{
  "d_model": 384,
  "d_mlp": 1536,
  "norm": "layernorm",
  "parallel_block": false,
  "batch_tokens": 65536
}
MLP neurons of a small language model. Each row is named by its layer, matrix (up: input weights; down: output weights) and neuron, and shows model dimensions 128-255. Each number is 128 + 24 x the weight over its row's rms, rounded and kept within 0 to 255. Numbers have three digits each.
After each neuron's rows, "fires on" lists the tokens most often at its 100 highest values on Wikipedia text that the model never trained on. A number after a token or word is its count.

L6.up733:124137153083123111140143157149094108112124115126118162104131103129131143118172158138125135096140136104155116104142146137123104171074138092123117122103154113118093119165126111095141154180136114130118124101126081186130116122146090146095116129144107159159130074149132098138093121130146171123149161134114095129094150109170132144105146112125077117111105153095133147123079157139137145100159
L6.down733:143138158175075103122144151112128160119142119155133175120093088115173179128121130107134144164093128117104111122141128114140104131132171151147176127115131176166118064111128131125103171122087161104113111117166126081144090119130076107145102074117111098118099118129127149159120152127182122112145104117083178132166108143126112156169129124123109128114119107155130110149169158103147158129114
fires on: " |" 36, " lost" 10, " Pts" 4

L20.up329:134087118071096126140145111143149121142114106132153148104142107151183107132107095100144077138141137113115113129129112111130116155113113071130158087125092128074129172147136113097107150178125129148174174115133117147191103125144172115123167149133073094107101101111141130131171077152140147152128133130141134083145084086137157131141128175142119126148055141129129141162084118123148136136163
L20.down329:127140100124085148107102108124132130115116052143116154110098117127065160117143098135138120130112098086122127147116119126129145090125092148119131105141158147128152145143157152143111109096148134128112136098144069124138148130098121146094126118135130094153146100094148088152142144110184147160156134153146093149121110120145117117128175100107152088146106118135122118145121119133119114132108
fires on: " United" 52

L6.up1355:136120132127145089139099138115163096122156136149121094125127136111190100128109124151146175122153139121146119132136117185142083156100165104117088157146156130153124148173116151154126112080090145139148171122143152120105174121133145137092093144124147096154117127112115125138109110099139109157126112174074147107149124125099137158128126091128150124106123136089146110133119110114107082152125
L6.down1355:151115117164142154133118155132100119143157133055144093129113129150100101117110135136122132110141131122141156156116140117126169165142150116100120170086110139139088155121140088149122104123062114143158111115137146143120167152131138152124111123089076158111147110100153172131143159117122094160113116130151123096145148136111157122135159099137120121139150124126144163096137118158132132140152
fires on: " |" 78

L6.up1108:121138132192145126139140094146138104093118147113131153112109132125105101133146095145100171117152124125100149126123146172170137140127140119172160106134189122143120117127132152113121168149092155120159098091113163137119089077130124119124099105104113185134103124115117137130149127172141118149097153162114092126168117126119151118085149128110134110148144148180118158103120134116165137137128
L6.down1108:094117160119137141146156115138176129118150123126136084136169140118111086082122138138096118119115082094117116136130134164167147089137125156113105140128108153128127104103106154114122166088138122102144161174097137121137129132136117090141129094087167123121126129161166146132153119126133133049135138135093120144155091147112165143133101090116132117115148152100156160148105180123132146092171
fires on: " /" 23, " " 14, " |" 14, "–" 6, " //" 5, " -" 5

L18.up760:110160137158137081125134117129160105123141097111135133108154144085140099097117142140115110087165120096100143120151119116110089120126089119144142125118156116147121099146075103111137141099149125138155159118113148144102103116141092133069117134124131101162099145122110093125192128156137158121113077129145115121188131097100143131128090135106169126065083116161103151127135121149120119122144
L18.down760:138162119133202116137116121132155094156114186147107105090169092163151120100132108145127173137143137145117123120140124142123127156093110119130131103109162160140161121120116098108105109148121110123110147142082126141178162104132151110166104145117143122137069141147154156111102132097152146081145140135140134145129133086128133097127137111148104122166131129091136107150143076121123117097163
fires on: " " 47, " l" 14

L6.up1051:162093141166123119142095096143128106149127132070104131123100110091083118152081143138153139133168100150166169159128139160148136102108180097150098143097141119161143094104135105136106165086096131142116103098133097123114167115173155122131120106121142112152127114156130139116145143148150146114113160161118177142132111080141119152123136177130053180147146137141174120114099137166138098128138
L6.down1051:079149128141153159146124124127156105138122146152112119097070124152118135123167121133127126108086142087102111091148100119147123106129134152118153094149148122121115106134100138124086131178123151130128098150114123122096117124094104118069125133162142089128116102148089125159116102148149133109125117140113118108116118167106135107095137110151107120131110125099122161136163166111132134157110
fires on: "." 22, "ed." 11, "s." 9, "," 9, "s," 5, "ing," 4

L13.up111:159191142139176131135133165150052113118152092135125157072080102131139130087155146119149122127148138099133101124173125094124155145115141132116159157118104118135132143162154128123135123130122126118157125141089132169157141156128102155146170165148118105142109121103167152132147121121131137119122149124099123152127126118138119125131159174118128140133114088095119101106159129119156083074154
L13.down111:150092136111077128113131145162106170139117147145120051120097142101133185136152114144133159112105117136140152170116125107101075137163118170128181132144149149112124085122136146146150158117127169122127163134141138113142147158103110131112117170125136114130126150106115107165140131104110130134125167146187082106114134110172133176117119086121122143149149135159108121163143163139138116133165
fires on: " C" 48, " American" 9, " Chinese" 8, " English" 7, " c" 6

L18.up186:098125149148145088150171153156118183147127089126131130146150121114099136135106129151137086104134124147098126145151113106159152093093074107136102126099142134149126124120091150137132182112115081101117142156119118137083090167177134094140135129069142130099131147100113116111142191172136095132114136125115072123138124143132099092136127167089115130140184130133120154151142100069112106117084
L18.down186:107157174136112059135135119108125150114085154165121144158124137140121150054170094143149121092169115110121120140110149130120140142155096142151128154113117161088106157093143190157167117119103121115134117152112158120138129126132133114112170098103122131145187171123121145140157136151106090158100130101133110112097154121142162193107171100112117112090174165125124162123106076100153088127107
fires on: " W" 19, " to" 9, " w" 8, " (P" 5, "-P" 5, " \"P" 4

L18.up1373:111141100126137125121146147122129132099145136128145120101147121157133150116086118131065094112098127145100143127142164170099123110111123100106120124097146152133106122101130111193121101086141084110143164130129110129160144117139142109128157114142086095111113147125136182132140138158102123153153103126132105095167112140133110122153162170123125109087086166117108141104145127151126138155123
L18.down1373:103157124107136099100116121148091081066098114141146111138125084131100147143120075086122109090138130101106138082134102141130129129127129089134135105126131129108112115102150115130145144142152134102095145117153090102143107135118141125149144121135061100176118100111186126144109125121142160151123145149136200098143145089134149106141182120105103146164098143119125158106119135102108124125132
fires on: " United" 61

L6.up15:153114155136098116100099151085103136121138158135081169147138134138148151155145162157128151120129133104152136116127131132111105171110100131150155112107129090117094138136159147111137146105100112151163085132113121134102116107162096153101117131157119124116135143164157103137143105149129101147169095108190114118121096126083127153168091164097138164131116166099152133105109164123161146146120
L6.down15:125159143125171071109130180127130133147104159127152110150130133121111127110124122158096114112134103152170104118147140095039089147170122138153154119119103135129113128130154130148081126150109152137129113148100081149172137112138151183092107103107121107106153130136086156139114102145139124119113058116140117139139107110138152116130096134116131106151154129131108136162116108121150152133138
fires on: " the" 51, "," 4, " in" 4, " National" 4

L6.up251:153112139114069114105143096148136075133134133115132121138128152138158139144137107160090155130132162082153117154135114155202112129144119133122064174118127160130130126146143158120142116152129125125125128114136117133081135151130141144119169173139149113122158099135100163109120106118129167134158147124110138134130121139146092143123079146134131169108136140132145116116087139102121123114116
L6.down251:163138108100132089115159116154092133092131148146086143112096115155126163146136164101156164137145154182121112160144083120111131091130164163137160090081102135135134122131145115124164180151120124144108153114146152107187113131157157152164137093121155107160102083159157115132100107184151105142161137109136161103113130186126139140131120154109098171149117141100114123168097127129112130092158
fires on: " |" 55, " 1" 8, " 2" 5

L6.up615:120145122118095144107134132167154098104123136096143093118097132108146115175153170123113153144131122163122105127142105120129087093100101161147101188105105112099106115119150108143100153114110125157141173152108116086109088147170096153121160127136083152118072159147145130112118135124150182112158117134141114119138138169171111185125119135132113102132127095167115098068127133110109144148135
L6.down615:130147126109121138141142120143171100136149154135137162128077121091152142162144100130128148103136111180088138139099119124147166100134134148140106114128115118158128156101146088139119114082162152148092158104100148121133142084138123149128146088114138152144162081128118175153079142137135128147129114123087121141121154125120150141147140156103119100142185091133104131159088111151102135126061
fires on: " on" 36, " in" 25, " |" 9, " career" 6

L6.up833:146106175143096125097109142131159133126120150134144166117134126168136165128066147149143128121077136053126086168131154112127097153108131101123088132094105184091099128140129157109141109079181139163144140132104111137105145100199132108096171084097134110108130116114113129141134106110156141132150099116129117126137118120100113143153105129116124155096149146162116104108109140133107135121135
L6.down833:137148143130104137156148128122115129129141119145133128129126169156121155122125150154094110130171123166087135104101171100144188111127130095120143109116100125164148140154166143146063163139158122143135149125139067163136132066143141132129164140127156115109106143125161137124109095110152182110146090170154094150110121101078104155119141130148087111172112127149151127112093152143182121149110
fires on: " and" 68, "," 8

L6.up1241:142121159110129156188160084129144122086130129173131161127136066171120153167114125137117144145115122105160151104140089154125164165155102150120155148111080176142137115129105127117094139127106101105120146160132143105140146112129103152168109151154131104162126137100120102126111102159131138117119100125130109094151133115112119086114110119103079087132174125089114133119088170119110109146142
L6.down1241:109134079157145111128121107148136082179097139144112119126101153096166140127110128157130122102112126098126157116175101148143141116110147129142127129149132124131127131148121111173168152158126139119078129169121137185146115106134158132158133121103118127123068140133104124114116129131109126110145106124161124098120168146142169091141131095129141153126114137143109131126117145072155145131171
fires on: " and" 52, ";" 13, "ed," 6, "," 6, "\"," 4

L20.up562:146132132159151077096136115139131152130162131109089128129137126113143127144128113144109131135153144160134110179129087125165144117110175093108156152114158148123122119176151138111093119095126090165128094128134122145139145140147101160091153129131109105129133121094140087115162079091137201139133148099121121118148128127095171123128151122115152137136143164132135151147146105164119162141160
L20.down562:141140092122184139104150134118110130160158118113123081087133151129143137117144146153143155088104134136152123098108166126116119184105087138143097115131095157111099158130118068123121085132123149086165141094154087161130091125075167102087092138135102169112145102132143158132110162137103130101128103121134108105078148149145124105112159097122148127143112131144134105110147088160129146114138
fires on: " |" 86

L20.up136:104110143121157119105160125152150143150117146125106156141159144066128190112090154147168070152093124126106140119126139135141110120111072153124122116111118136113150124113148129131118124122119117152153142118145082127135121118162121141111108156132161136087150185129143121109160108137111126108188086133087136096121134087079109143128141152095159119100147136090108117098103112151133169111114
L20.down136:127082126120151100131151148148161125146081083111128123157116142136155128134122115120147130133110169153161138113128142155124117111170073116156163124147186128156079104096085153156131118112122156130127127121136151123171135103144154156091149166099092118155179135126134122130131128150151127097130076109172141089135138135088104164116158120099093136092156120061097147106122109109116156119120
fires on: " the" 63, " his" 7, "'s" 4

L13.up1141:127174156137151132137119118161160128125121082136134135109098149134167142141137140134137119128175122140091150144162108090103113196139170151153154176139132122122160081165117125139128138129122110123128143101105100113131113124121121118127132148152124173144087135125110123105128125130103135165193108092113127094153118141079109121131115152112108133092091102114138108139135147125131121077189
L13.down1141:104163128134090152171107125158121140136133095127087168111154090092090149130111129110109120117131098125132172119117111084167140081136114108139121086110137120171144140136147154103121140134163127114152113163114165133130142143136111116128098144087144117129140120160113146137168087150116102126136106176137151141076117143147161128137143085104146128110122123121137090107145115154113130155129
fires on: " for" 46, " of" 28, "ive" 4

L6.up499:144142096148113141170134164127116124170128089090179107171099156118087123115129105152161143122140140103142131152145145144142116110123131097168149179127114089147130135099173075150107115112148109101122115118107138120092131125123150133128119111147166117097127088117135094121137137073094119147087124129145138123155128123123109124146070116149107133153082092123129142125122113146121095125147
L6.down499:151166116123129156111145101098114146125116139105101153102139145174156136198144134104145120167122102117129120134159090127123114105155125125110173139122125184148119104113150137093130171128099134143145107129088105110133121135099111105137095084133112106159051098137085077155113093117101168133118094120129096177137121162123114137118194138104127107127170150115136130104144163158137116113150
fires on: "." 27, "s." 11, "ive" 7, "y." 6, "ive." 5

L6.up1092:122146136126142128161123128068129125105137086091100133117090142165134111140131110110124149126076161141139112169105115138113158126159131084150125114117145160111129094121125116165137135124151087132080140119120115138111156107150072139107141122111158130145116097155127116097144137110132138095129124132066165149126177136118120177116129165147113112119138157143120072123164119142151151117120
L6.down1092:093097099140160163108148126145133134126135153134120098106081130167174157130161130142108083132096138130133149142123127172121083137128133145103120113139144132154129136100164111136137124135103172140133066146170078142136130130140127118101163108152121091160179136134117138144142107117170129119110078156145114110109061175132129161109161140133142139132163130151117146113124156152171112130086
fires on: ";" 24, "," 15, " between" 5, "s," 5, "e," 4

L6.up1260:099092118092159104126106152101149173129174119103139114142172122143108125102131119137119140153133133151158118160136162106112157121118138148110117154114122072138134135121138153080120104055132085130142139099156120129116113140141124105153140150158154142127135145162153118143111121127083158114105126158131132117111130137140147142137132152167072125133099157145109101126163129123148122177097
L6.down1260:092104112128092097146112112146106151146106103082110129149106128108149107112124130125144077122184114154170135188085127147106114124154157143111101138131122103109139139169080154126148123073157105128139106085134118111159109121156094137153103131128156137116162152102097128129118112110123159131132137148138121179098125139164148134144128118144108119102069124178126104132108116149077175150170
fires on: "." 38, ";" 23, ":" 19, "," 18

L13.up408:109128113119077121132118115133110119140122145126156057152159125132159103106143109136127115102114076096105124145113113129113111121138128114163116156144119096172155123086089130115164118066119129112138159178155148104108127174158142105145144112119146125140100118145100100126108111132119091139144098133139117106132146150106162159115175194104127146136103120136100096085128092140144127145117
L13.down408:130130119108108116154152116148127147142131152146124126061141148137149139131098148150101179080129117156085188100093157135168104122129156159119133119130146112161114122121125152157137072112192073115177187103158105141112126131129161060164087142113128091166134125160115095116127126116172141111127137152170142118042142074101095125146088089111125123127128130157143118125109118159094106158155
fires on: " of" 61, "ie" 6, " is" 6, " Blue" 5

L6.up690:138103083138134129177139145087088145064110134130151165117139130147107091079118081126147129121098144125180124152109122118163147103092124127118127140133132200107098114102135130156141107104090135122122151132136090127120156100164113130142128083146142094079157116116103116115105124094134160163107111114135175131163099095074146163143095162064112122078101144154097079077159099110113111120172
L6.down690:100136161093116114115117102149179096161128149139117165087143125099129106122128149125114106120157107154141164063108151141124145113098113156120139168098126076135107161134122108137122136134144175171117129149157095104129109134131142123189118173132140114111133075114143133163141151125138166103104112129139118103130154116107115179112118140156099121127149114138132116124083130161186094114112
fires on: " |" 41, " and" 26, " only" 5

L18.up17:151128182133115089097125126142139099192138174142150100190127097109124103122140121143145121115121100095085150101131133114113138120107182135133139146073137131144146130130127126123124190137148113105116116125119101083120147123159130138147131129144111169108147128121119117185149178149092123100105110166124112161107117081148146127104188118145154140169097167160125098114138112143131076168092
L18.down17:133124097137103122128136090155145128156176152112165100158080142158098130092154130153164149166141125152113130122109094104172153107113154136160121119147150154104139136118130134141121117171098124156171119113111151091108155132097159129092148127182122110154121164125125150164135143154135134149115106128136111118131106144126123127168133106144135160121094128182102088126181112144122105132137
fires on: "|" 34, "-" 8, " would" 6, " will" 5, " t" 5

L13.up1420:148120161159171105118173138172113119138115111140126107065134078149128094124098138124178128084147112136156127105146106124144136161077105121110141154111116135125141136125090149120101139141100131116181122130136144130153152140136143135121147158158110096128112129134133151148117166132130076144153181120124108133098101129149086105156132148128132154129113114125091134121116186152125105076177
L13.down1420:138132095146120177119149118158115138135113169132139121123129118108115126073138116135133142137137105113186135161120095145127123147119144143108171087144101139152126105090141146152135115104115121112145079146126169116118158160093159112131111074172127088109139157138142122135103153103107113118137155115131163138124095109165114105151100079121125120109122132127151097130132130145181131121117
fires on: " b" 23, " c" 20, " B" 20, "B" 14, " C" 9, " 12" 5

L13.up511:139124118138106151113132109154161099190124115115093101133177131129128125165141120117110156104111100126162156143118085112115154145067119132151100156128123122133141095140126131180150139134124150141131109088114113148145126122161120099146120153125110172105122112129104102127126125124132136122177153107151103121130116111114130153095066155123119142139108126145145123084135129113111097114127
L13.down511:116109135113114110116105101121157143154120116169154140122159115107109120122103097101094137103152156121115187136089128154165193123138126125174120165141131164135106146134124095144134090139149070104131155146119203056140152142089109127141165106139126160123124168154110093120146105154174098120107094129151103105072130123155123144129160101118126159120110130130125146141124127114103105186143
fires on: " of" 51, " to" 5, " in" 4

L20.up414:151159126142138088143152168123115095141166117140141115124107088150156119148136135146162118119086118097128099129171112098111154154099120161114100132115148146121126163164141126102130140104121159156078095133149099138100150123095107099157144114124137106121131111112091074125161164106162138146135096127132146132111124133086134141165139150143128098138110122088176137112138118092125136135148
L20.down414:161152191047122107143127132109116115150101117153161131143119111093129118142146137060087147125093144097137148114149090127114139112116091115115107117130132146127065095083128096143166112105153119132120124122191154118131135115105129113173129106117139142145127134150153120086146128132151117155114091145179115132116085143150157158081105117125116107148122138134102157146117127109101100141136
fires on: " of" 21, " Best" 21, "st" 8, " \"R" 6

L13.up466:130126115165127127133083149120136146139131123123115080146151121169122138153164131118088142186168121133169108151150148100146175132065134113112122133186092147099077123128127144123136113111116086138171105113106159162132133158103096127124112093113120125151157071143133115115164085139159135135162138105134105117149155158128113132123099152055103178142102123154131118121112151112131167155158
L13.down466:128128108133185152104114125124116134145134103128150135134118133104104143109144152150145152162165144148135106089081112113090112151120163156160071114126100128138158154130164160156135168148152099130160141173102157110119105118102147150091101132089129124106108115141131154124132090132138142122077155120149144169127110135124146165136116125115129101086190095138151133102095106148173168148130
fires on: "-" 29, " to" 17, " |" 7, " in" 5, " To" 5

L13.up1368:125150125130137130149124175152145115129131091127071125172152114171090127168165102160141135143099101118127147181108137161122089167162130122078116158150143171094149125121115127118143147093104108110100123132148122165127091117140141120129143113148119157155117144126147108111131117119130160100101134156137111148097126076171110131129126156096091150152102115133145141146147105123102120181097
L13.down1368:087137123120149097108153147123096120148139099136155134087129167103080084131156148155108134079124135149151150138117151107130150146124142099095077157113134122118172109174097120136129128075126096136171135188141140087167117154141098077143115075157112131131159113169125121123106102124161113129160086095087153086134128143171124121126129121124133132128078130141193105105108165146101095133121
fires on: "." 18, "," 15, ")" 11, " by" 5, "s" 5, "ed" 5

L18.up998:133072138101107106119125096134094106117117082105096137098104155110155147113131138140144146153174114128135156091113144168119135142162105144148099116107112146121105137123162086082140125112124130126147097102129093123129159115121183163140110162133166147108157131091133124157104105154136147117153153131106126144150094159171083156161091169109137111079195125147102138180124132148133095107143
L18.down998:096135120129131146141141128127133076122166104132124141102136136141154117121120156113145130125150145104141156120127102144131113134130159104142096149104128140138127071138098173117098116157112129110106124147196128123118143124115081143184138119151099211149149138157159139144161136129145155135151146107127124171126118191107088116114121118119138145123130107117119142180126142104128106068093
fires on: " |" 43, "|" 32

L6.up974:120165123094139068105137076105131107161087132092121093097170103149169156099136114118109131143124111143188113113147119113118185070111163133144115106121150094136088112094119148123157126091099075150131131152089119125126166115142121108125180133134168122152160143123116139133117113150126133123133103136133114103126101189148120150102127138139140104153141128120117107098107166144139126155081
L6.down974:101116118113154128116153138157132114078127117123106112108125123136162121125099133121136153101119101111134173144128115142163139113141174118127135109149164126164106112152116160134147102135141152115122135144122131130132090106117158135199144159113091128141156117116133147158120119098086085141133139088119149104098132099138137092131092136095139149108150153148103110117141148080144126177096
fires on: " and" 61, ";" 32

L13.up1315:114100116142104172140125140111098147090152152147152143122154177133086101091108115137121135100111149108102111160116110135106111154136156091124150168146113115170116131157150109098121116116107113130092097138164140157113139125108135135120118144129117127147110130132116128126137118123205102121168156144138150123129148140156120115119139138142147157132126137109113157103123123155117127136097
L13.down1315:157137133101097092126140132137119140100107097173092172140105076133080148131117129108131098094092152157133108127167124118094118155122096179126133067086099078146111107134130100142137123127126143112114116108130117115165090137131099131128121070133077110134088096100105142106115088130149157127153090124186128118126130138153128143144100156135099162141151083163122150108085156118127149126093
fires on: " |" 42, "-" 12, "|" 8, " •" 7, " Qualified" 6, "\n" 4

L13.up838:145137105107133172138122166119126114122147151140133131138158144137152111121077161143147126160092114100134171134127135131139145150059090086122153112112172119139151136123100122136168153135122125139093154120093123161109130142106107115156122121120149115101087153070151096129097100101108161188125146106145139131122128080124152180116137156114101099127123108113152137135151125135080134122106
L13.down838:093098146114162092138120159096120116143101124146164105099102116075174156113155096134083119162092137137090103167151114135173169122115140098139144125129099125122119119188125116121094127131120096131112105117139089130120160125129113097151154106128106124148150111083097135141102127132109111070131153093122121124136136125156108111114126140133132143187148139135123118140111148116174140159155
fires on: " the" 43, " all" 7, " various" 5

L6.up745:176139172126078103113137124104161129102138109131112113132143123114084115128122123131123115143142115097125145153095149156115137122134105103093161137157172100122155143137109156088129153118155123120121061129159173117165128105141149109119205168119175127108101161119167166118127107148121111113115104158157108121145129146143078137127115135163142155113142113134130133119148165159141100107135
L6.down745:168147200125143098098100119149119144178114152131133087121124115152163091155118164125137117113103150149094126122162164126134116124119128086079132128147113155136132128150118110108098153142171159134130122085097104113145118115129163101123161102136136138145134143156149152115137123094115166133094099114138124121149169174090124131138127125157125117097131136099145142131133094154143179132121
fires on: ":" 25, " –" 22, " -" 11, " as" 11, "\n" 8, "er:" 5

L6.up143:141116175142081132147153124154162089159143120073142117132159130121153108111147113142119131147130124148146118140158106153112144090100085140094077169131117111085138139087119175161158142094117157168134101126124148109122097119142137125102171129096136131121102116118099140144142106154106146143111110158119104133124154145168124154136166117098167133123170129139117156110129119155135144110096
L6.down143:119153121129171136170102099139144155174119155154125146119109137176136109168119158143150106079120133144100135116124094111111096123137128125132130135105130156162138147126129145148063111191129082137146127162112134127167117142117158099160144104168118121122141142162134119093117140091134118137101136145093154130107112080186139140137119077097126166132081104117100137173091110142101152098121
fires on: ":" 15, " -" 14, " –" 13, ")," 11, " was" 9, "1)." 4

L6.up1110:146159140138156114158127119150104131123145164126135137099150156114138148123130117134196136066133116091127113131097101119153128113106173106101134146099088129163143122134165085126133138100116116176110143124132124158117096120169087156136069109127152134098155120112145115137089127133150192156146177107126148079151125157075130104104150135109127138129117141144143112126140091179123107194138
L6.down1110:133115126125179134086165122090154099106151150107148132143162129109094136161106099116136153104152120080111134174120138135133114165116117149150115157129126128113106129138130120105139114125112128147115134097129117117097154111086106154163115094092110133117184102101153118189111090071114120119124147142138079123116100114131128150100134148109083144129091105161100136140140153126118156178138
fires on: " |" 48, " %" 15, " Votes" 11, "|" 8

L6.up225:128151155170157111112142126159134107111129106088102093122144121170119162149134150139124120159110103131106145080133129152159154102114150116134105068108151139108119133156135142106142140122122141114117099116153072151149133054119156153123130145151067115108121138119112097108151125127154121161120165108134186100128119087116170155136121121155134115096129120100129138154137098121171135156146
L6.down225:100110125120103146119128152144110109149108103115112101120072136099146161121162115091146133108079148120129140105110135141170089113107104134144124106099150144115143098103149153132126126164159110131099089147133152100133142159115141120157109108125107134120099100108130118162140115108132113110159134111100144122155141110121119149106104128115130116142123160157138135145112102121134097135119
fires on: " United" 47, ".8" 5, ".5" 5

L20.up769:130114160152158131089131121144116090126161161160180122104161114111143111133137118077109158130133110095096144135139120139093122108130153157158169097116114095174101159103122145123158105129120120109123154144155135072116117122154130145170141150082126103132155139182107118141098143111093126107172140111114122146150133097115123119143141121114121164190134103138100119095139143133152170113097
L20.down769:134170115101086125116164090133117131137091098123121126145123157126102101091138152114097148130126099134133125128134111157154163138149151126161122142133131159132111147154153120130137142116135154119144163171137105121085143147142125108100114094131158107148175146138107117154106145148105096148107110113102139122164106106110126144113179129139143154119143105135133137165145147172086149152160
fires on: "|" 29, " s" 16, "-" 7, " |" 6

L20.up532:113082129116119162124132128125093116117142137139150155117150160112161188110110120187154151097128159145114141158141125150153151107107123072077131115118136102171134151133120136134126132096091107116138141157169130160131153094083123092127141145086100119152128125076153118120155165117111120172120119154153135118144128073093107150120129096167126100143097130183134182097086162104126134120146
L20.down532:126149146176156099099130149141152113131085121132084108177151182161186146141131118172134112078116124129135140116144162134099127108143172104178156131162158129149137149179139129133070123163172120152117147140143148116133111107067117117138140132117125143136141138136104145170107175150152142092122141115108087137144130154128163116130156128135157116090131189107174131106120144151105107132162
fires on: " and" 33, " &" 15, " his" 6, " D" 5

L6.up1270:141091159125111139175114136135097130128103113129136107115147147138133115120089139118128151127134175124170164151158115117091056145135168135178114154141166129118146173127128183141131141095124122132127141148053119158136128132103134115115128145135149129113128091101157122119111103070135110103097128164075134107125101112138107085118118136105142155125124142116129120118129172136138111101123
L6.down1270:127133103116080151103128150125133118125147120103121140182144152164150161096117140141129128120105143149163087142087130122164119096142122117128153144111129120070113133117128088162106101140132147136127116111121134132086145092124122110093154180078172080114152135137090129172135139108134151148164128156106131132121152145100122065101130151117126057119104138118132137148142117142147163138142
fires on: " |" 44, " had" 6, ";" 6, " and" 4, "3;" 4

L18.up245:164110187128135167126151114108133114141149101128133140141152166119135126119119143183114131099095086128116115175102166110136126125114131102120037146096114175143169090124149140159119132140136128126100115139123128131108121130103106148145127168117110154098123076136153089148110103146116115141167145120153160127183121125147105110137112141145127106109143120133119114131158152139123142157123
L18.down245:140125127138118097143115140101121156118149146123108159085166123148109150122096114100172157112139110116145152161122092101144109076138133157142146134128122131127109202152057079089096125132103132127084118102121146087183128093115088144139145116086144158138126146133136151152159138161151129072114125095125123179118157105112114155102132154159131123111164126173094150083098098116119117136129
fires on: " of" 23, " at" 13, " in" 8, " the" 5, " 2022:" 5, " by" 4

L6.up922:183143134082121124145137094140106107126139107112145203165177107091119125130108129102117162138077121122164135128136085158108131130090098161121122135133110148112143108150129141137140097110128132126103175169162148135137171095145134161120153148143156102133157134092095150136122089133106172123098113104143136089151103165143119131131060123107082159184117111099138122114102155127096090107112
L6.down922:138144091187133132152144139156164100156112113138058097146120131164167148107149141140135141151130176096099153101108118114158165102106151090150096081129140129118154139174148131162093161129147168101168145138125135134113134120086135088143138098090127118108126082128139102147139132150125140116098113147167142109117175133143157069151115132135167158124117126160088141095108158108140178123146
fires on: " and" 58, ";" 20, " as" 10, "\n" 8

L6.up1042:168141141124116133141091140135141128125148148100152106118132107136108113149141119117163105118116121132124137134112111140101175140112138113097154117166125112140129159106144137153150148131148159123111141126163155125138136126170150121123148131113122116133063152149110161103128161166124113139151113128118109156140122163133098149184142146170158162097116149122085146090133167134150115130121
L6.down1042:178147142144101108129125079118110164135104139107135092169092110146152147108190099106097142130127134140136095140092135135139169104103118127085116127116127130113157119132084117101154113127151169143112112129081160162145109139127129160109140181085126086071103190131084155103164171130130098150139071130126119163155149187114073109133119125131161131116117128169157114123162135106134150117087
fires on: "\n" 57, " -" 28, " The" 4

L13.up545:133117158107152104123088132115150120100147099121108159182165093103098123129191143154132130149126118121123089189166154158118148153077102137119099111109114101158093078136115144109148130105121103131096088131127113175113115120098092130126122152120150143153155110106106114104126106136118127159079116129166143139143172120142105129104148186116108127160087152137085100139129115119117149192090
L13.down545:200121151121076120122099161123120169114168151128131151138125158147086137096120186124112140121152112095163162131097098187161141135153112145132116179147087093146117134136137147137117127098110097148131147109094107110122172140141132159144113153109113125151135133154080112130152154114123105141115096159119170105133095093158161108117075104163121147165131155122128105164127091149164110122160
fires on: "ped" 14, "," 12, "." 10, "ous" 7, " and" 7, ";" 4

L13.up1066:147171073141171144123082142112155115137164117146126118119124113115106068111116116116098135151128131103190119168084157116139108100144140113065118121110144141112136157109143089122142134118119109180128131135098134131191113134122101107107122162140164137101082108151146099101122161138131132132127122086158118143089116142160180128128134161182104126111101165102111107095134135067144110168155
L13.down1066:077134133115142136124092128118145145134110117110133152123145122156066147126132143111104141140091154108127157122105161123086114096117119136088114146147166141155148098124143154144077128150128144148121140102088139105146132122143119111128118065114103155130141130132109096174148123100126130140118110154125093082127151173164137138168132094159092118086097119132148112146102134154096115153100
fires on: "\"" 29, "." 15, "," 11, ")" 5, "\n" 4

L6.up1397:133132124130140118130082116151158162091159145100109131104125109175103116122139123132096133129155154130146122122101124096141116127105117142099113146128133112150121119117136151092126155146104115138166114132154115133119117070136117123156094145130098145073176095109149137144141118188118125099159118181161101121119108149139127110117104094145132166118088174140131170133124123123141138127120
L6.down1397:103141145106160073088131113107118135117124128096141128132072132077115092146103116150127136154146102106172118128130180145151110095177177138139162144140109122135121143115133115131125126116156158109123149117154165088104079118111109119156129133110090141119143175130108150157085117124136178177126093135138122128141141126174160166119118173152076143123113126092135109113137116113095193087138
fires on: "," 29, "." 8, "o" 6, "9," 5, "–9" 4